MLP neurons of a small language model. Each row is named by its layer, matrix (down: output weights) and neuron, and shows model dimensions 128-255. Each number is 128 + 24 x the weight over its row's rms, rounded and kept within 0 to 255. Numbers have three digits each. A neuron's up and down rows have the sign that makes its largest values positive.
A block is one neuron, or neurons of one layer that tend to fire together. After each block is what it responds to, as a language model described it from the Wikipedia text at the highest values.

L8.down572:085101142140178110147155119137092123158132159161104109093129114135084118128134122165186128126107081133125147134072119082091108101141128136138140101136084164090161181161116088135123109149135133147122100125170098143178137107137132104144145149157089066123154081127172134116118130115100063093117107126093125105113162150147126098097162134150098172167121112159153130125132101166149108145132
Middle or final pieces that finish familiar words or names, often in music chart and award text, e.g. Billb-oard, Can-ad-ian, Hot 100, T-ourn-ament.

L15.down273:128128157122116137162122088075113115105109149140098151113117169125115138117121127141134121157074101156138141112139112131105119132078079135129142100132123095146174140131135132112113127110110117145162195166166103131109106158135134142123106103104139132136099172132101168121103131129133134112146121152136128135117118108146120102173142142112137111119139174136111114153127119097087107100083
L15.down302:115146160126112102122126137127146143138132145119100091130034104142129147134137131119112126184151127148144119161112076097108126133112142160128157126133149180134140107113118096115129135123105107137147136093139079132099119102095137128111113131177166118113152156119096132133114148133149097125173102146149120110120140169147156137180161150064138123101098102156144129132096117124131139131112
L15.down380:139138155148120141139103111125095143138123099103124112099133092156143145113160147145122130107123104147141136142113135164071151134115131133091077122151130113119157104111125148112111120130046120135126127133126168109132138158149128124162097107148143150152168101118117129147151116123141133129145133141145143134115120107110099151104139119131142112183172134113136119090154120088142142138137
L15.down448:122140151136150090130134097120124124149124113103120094111120134118160129142125054110093115094133134132137124161082154157100104166136143132123124105128102170144172120126116101133124083113135149120120104172157081083112115151105150116106127129144153125163149141148160121113100116149117127138133156116136119178184152157149093137100134095125144123161151161116140096137149118125088168126145
Second year digits after an en dash in sports season spans and match scores, such as 1994–95, 2022–23 and 2–1, often inside tables.

L6.down69:136112148117147148139130135116156144051134131166162108123108133116115089122126135116151137095134094173175088083111107135123100112138130136133156162098131161103154116134146119129135082142152151134089141105195103114138113099120120144119122125114121100117116127098149126107162136102158141144136117084131152190133084121155139120122149138145143140107141117079111165116115167096146093139133
L6.down101:141122125088120138105169147104138086149121127114124119114116085137158090098118159122096138146122152081111113160160097099149144136154129119129138136149128163134118161149123099135119107090143109144139122140123131161120122116132117161126155101120110139139080105100115123120104172161107133074138136103116146128129139156089118129108153131104132127134160138146175127147145120167119174137165
L6.down103:186183098129108137164114096093111127133166124110142137144171163134115151181126132102102127148160099128129132172108146138128113130158162170147139189169152134108137149056126098081173130158127159152144105097132159149130094133086145144111104110096106138108135135127121162100131115124134140142145126067083180127127121098153143115100120112156151107106121164164117131133137122141153095146153
L6.down112:103122132106095123096099135164132100169124126118113154138138117166118163152142122128144150135119126138129119126113134110133171108125119115167173086141121161129100112133102122165126112123139118152139125106111135133083180096155132147169137123123146112161125121112203169121144120129146124107101156119134125088108131092121122150101127124111121142116102072121110150139137164162126117105158
L6.down122:133144146155117127096153133127142122097105123144156132139091149102137140140101122115110121142114099158087145154047127116126136128166137122131104164166184123124105167126143078090114116157117157128141126156116190118103089118134143130150102104092126136082132099114118072117141153133144096178123122139054137126162158113129144153096130141123115154160139139100067132142103174171153129147099
L6.down454:125130132148139159141134152101072150142133099126100140128122156138119145105169158184159141116160121153127121131176132096109139072123113142148141177173120120166123099126114135091097140105151151154162131126148108094103126105083192129096078169139129145119111134103139114143157128099145097095134100138126140122161088133104158124115111148104138124162122170088133120183096134104193140146130
L6.down562:105100166124137110131134103127120137142162143156174143145056126142107092090121127120099099135134129152120112137150140098150145111122135117122173159130141095149144164176104172114123109139131121093125132138095082126097104113154138096143111103085124146144157115086128073114107134154116153119130111152137117175130116151136134143081140130154135068115166147128070178159132113096112133147186
L6.down602:121125146107102117136122111122102109080141128126165133130136108142051137101148128126092125159100101128132122102138114105126127164096173166141145140106135147107179115129123108099167114106114141124137123168160132135135153120145098140076081098147118142137116110152150082118084167155103123105120129123087113129093120149160163147110173099119165152098117120165128109075116091185126142138111
L6.down670:144164118152136124095137144101127145167160149133132123117169108158127138122122167179077118135144157151144111118184157143141109102156086113148159143098137141119107161139121124184124141133125121149132154088131071128115126130151120162147124096112107106106161184158181108178156131107123154164130082111128090126142149138112135080128143113138144091127119098145112131181106179119075106168134
L6.down792:146161128146144117144133141175145109144135111128165114130142092146153122150136169135080101172116076147129119125163126131165114163100124124111163107147092155126121118140135150123128163138119133132133108127147113092166169179140127103131144134143131116112176100117100118130124151151098129165126085120120137104146111132141151090148170155142117080108104119149136103134144119148129135141087
L6.down834:112171130164059135179108148165145148152112112153145101131091184196137125158107117121114140142136121157154125117115119144114115096142111097112163122128157133165138109114081128079111102106151146142131127152163148121144141118077167167111109118106128121122140135115150132077097159115164064117102116122084109186140125126123145145122136109103116125107132122160138103105132155128104136145156
L6.down850:137118130125186088156131116131149137094136112091098146117130132164155182138088122105155134130125082132116131110145145115128153127134129133122172095118090111102126146121121119175141120131143144145139128126128117137118165146128126121152123126118107153114079101149105111129098147108133107113151101143157100148151102157137133126166125117134160159143110130115138128127085097098126143130105
L6.down875:080131109072152146099127129126119082139152133105151169119124091130115116144137154145115118140171147124134162112128111132110113151109146129079134135150158107132125141156127095131159126141131098138107122137149119114153067120140096100138106127158152135131086113156147122105164123126105138088120113111171136081100139135120149125154168105106166131101126131122132114090137134170125114142128
L6.down891:097132151105155124161142153157133151144104113146120123103141084156118123160104134128145148116133134129133124107137150121102131139129151069125126131113114122161159120153127142084141115147095167137142107098140097165145113140116137133146129150125164108096167116094154110116110164161126129111134135141138123148114119137120174068159124175155170140097150102117080136141119098141146138116154
L6.down900:105155112154133127129139112155128108101119112119102149168153110149099158130158150102158114140095105140144097167115112166111107150123120127102118089181122156122150137132082097134093134111116127121126127142123155146113088107089121120135118133098165128125153079181163146096104188152105132121133100085122147096147117144105140110146090084144164142117130066182136155144145118108091141097092
L6.down904:152114074149143132188095114136132108135109126162131077140139071175129126147099162148154167109140099138140128087131143141140145103169131166122109101167093126145156095140178137128143105122111180116115132124126115124105109144128149122125084148145144156115120140112120117116124103134149111140144150144125116153140133107160101120142156094111093108124161103182109132124119141163106124078113
Line breaks right after a Wikipedia title and short description (e.g. Mountain pass in the French Pyrenees), before the lead sentence; weakly, mid-word pieces and closing parentheses.

L6.down30:143120114125099093127126133154148126121100144148150132102129158128149110094117123112149096114077129127130146130110156109124148129143150099174107179115138098119158093127139127110083116113111115089108132114185137142145103113135140142129156118126106167129105100149099127152118136168085155122153132205136124141160101139128121129139130092098138147155100088124134146106163136168096135119127
L6.down221:164145131110067173115143132140115133179098145107118126138170174150115169109132154136127109090117149115072157177099148120082126106141074149155134133170114100081123122091124133136130088149103145160110134139128107154134125136128135128118108087081082100055150150124128144151111125120145134092129112141169144147155095111130088161136140127107123112119115130150150155175158141097124144141136
L6.down235:080125094128158123148130120105124115143104115104150114151145138136156082090037156134157143119110120132107106139141142149082124134124132096137083142172088114155155111108147172094140102135100122182147091105137143134150124145119126152128152161097139096113162113126093123144158122068132127121124078109123139114151087143137135134162112109135138127115128151132128119147122118107128127094141
L6.down293:145072082121120129111171193125106111096158157137154137105128113176110134127133158096116091155101135116104098133150157148154126120140151131148104121109126151075121128095094094098118119097092155121133134158147128131164127095101125139111125117118162098099096111106132109150114166136114119124084106131125159128080116123129129106125100151154117143096134108167137088116121122135143147153137
L6.down330:079127113145128055102069120096117102108147140161143076098115084144114094150149139098194151126161121128153133083130164095137093122117127095160128083114128115155124089131082188105111158150130124110122135114138145106141127098149123170126152172135104144104140113098177157121113117130136118134143124138136141120124086108120136144116102093135118124119098131118123133155133105141141132105167
L6.down484:135111108133156151120151144101119108122175129134124127101130132113157149146113113144113133125133163107127131118144143087168092103108164115110101150143171133136108175130141151151168168134143119141172166119128138149133133103166136134118139169129087159100145104146143164188074147132094106153164162130122106132108143102118156158104130148150146106081127135131127136128102131133151137134093
L6.down490:173130118151127146092140106189158123107122139152116130129147115096112140136143125128133111124169138144120125160166132115146109135152109125129117130120129103110149104097160146107123154118121103081083099148086157163112123101206132149142139121150136116171127123162176151111101113112112115101084157147120147054096141108150135148166104127120108168140124149101128073137154108147145142142130
L6.down524:145108105140105144166184133136155116123146135140138114112114163148097069142134129160147135124129130128122152084156093113135142142153142113110100074139115114127129133151093122152132146132173120109135111126108119136125106142116115191125087119092106117112122143119108088115175146113141141103126123153120131122102122131153094086137160187169140079139107141127141126097146134137093129147078
L6.down554:106163113131107145152124090122126141083139128144115118139130141105130118101151119157130154080132135109139148123133188122127110133159141109140173172162102124093161170110117145148125093127155097138139095131126125120146119096123094154142115151094102132142127175128135121162136125094122150096137172097118103095116117136125118136121112127114139130134097144120119110148137128116189149114137
L6.down600:121142107164163123145106131115122117153087147151158138079133131105171178141136077144127087091111178146068134116117117132143090124129171134113134133138093098133157138118135101104130195107121115138111117133124107122130135138130128148113114093161123105115147100171135116133148131133119122139124130118106113132118139098141108148161142146124142111145069112162157109171127114145101126086097
L6.down630:141120134152120095127120113113175154121105109153116130104168102129119114142181116141118089155115128145096110181116105123120098108114137117147165138122083138134148129092159088127122151107116114143160125141135146119112113134097167090138126143136114123114130137161108157106135151141161153117105134151115114130137088146173158147156146138130092119109131129149148147110112138114110109091129
L6.down734:131144114098167128130159130113121109146094126114120149088124155131168159091144126146119122081160151089118125091127081140132171066150125116139099138103072108117150127105119112164133118139144127152131116155113089124101089128148097138101086142149127141122124138126096124095188156139101079163181139136126120151103163134099099124160133116114170117087134157108167130146146096108153143153086
L6.down816:153149144102160159095112111121122140097132148108122102124120132188162085127103160122130105118144194102101157103119074121141130106155112133136103127091127104090139112100091114096111151115120144144120112134132089166110120115116126120149157095116132124118129159148125130173120123069141125095154130099087173142132117134101131138112111129130107100098132109150124160158121141121142122127091
L6.down829:146172170115124119143143089044126123146116109134152082100113132108091138128136151137107130139156114175145155131136139146158145135141133102147121139136110106168130094128107123128100133122085124172129139110090140161135111129080167156126134083118150096162102160109154136093136165106116152088132118163147141112144134117134107126123150097146087134146116092097110135092153116113121108159093
L6.down952:111126127164126116164113104146143140138089119123170112102111112122120120087103124151145101101163131053075137110108118135155127114204122150145145142133096099098113110109135099110138138122128161130096123166103115133145105139096171142145099112113126121105159144127119069155129105149110099121124142146119120126122138149125120138142117142116128136157118104160148134133085126080111140121197
L6.down972:121095105120136130159137140131121141124128122138146110153121124114118105111096141122109159126140105161104092139070114139099132125099135140146160144159147132143146154132176112086085126152142142125131140124136130119109135078135121159110093107121108136107157122141197080128128116146159139145095104119160111153113151141131114130114162168099127123153153101138126135149117155114137147179159
Second piece of a word split after a short first piece, strongest for art in chart or charts in music chart contexts, also air in hair, ain in remaining, ud in Studio.

L8.down457:111158125115126120174119141140168131142150114156124069152133120107149125117160137117174128127112145104112114126128093119078085152139111142163171134117165146140135106129070115181164119149134117137133121120161159147135131118158113151150145098116131120093153119127085110105174148157106140138117129139125136103128100139140145125124137127142167123122113128149125135142129139163071108142126
Line breaks right after Wikipedia "= Title =" headers, mid-word pieces of names and words (Kin-sh-asa, P-re-quel, It-aly), and the function words "about" and "a".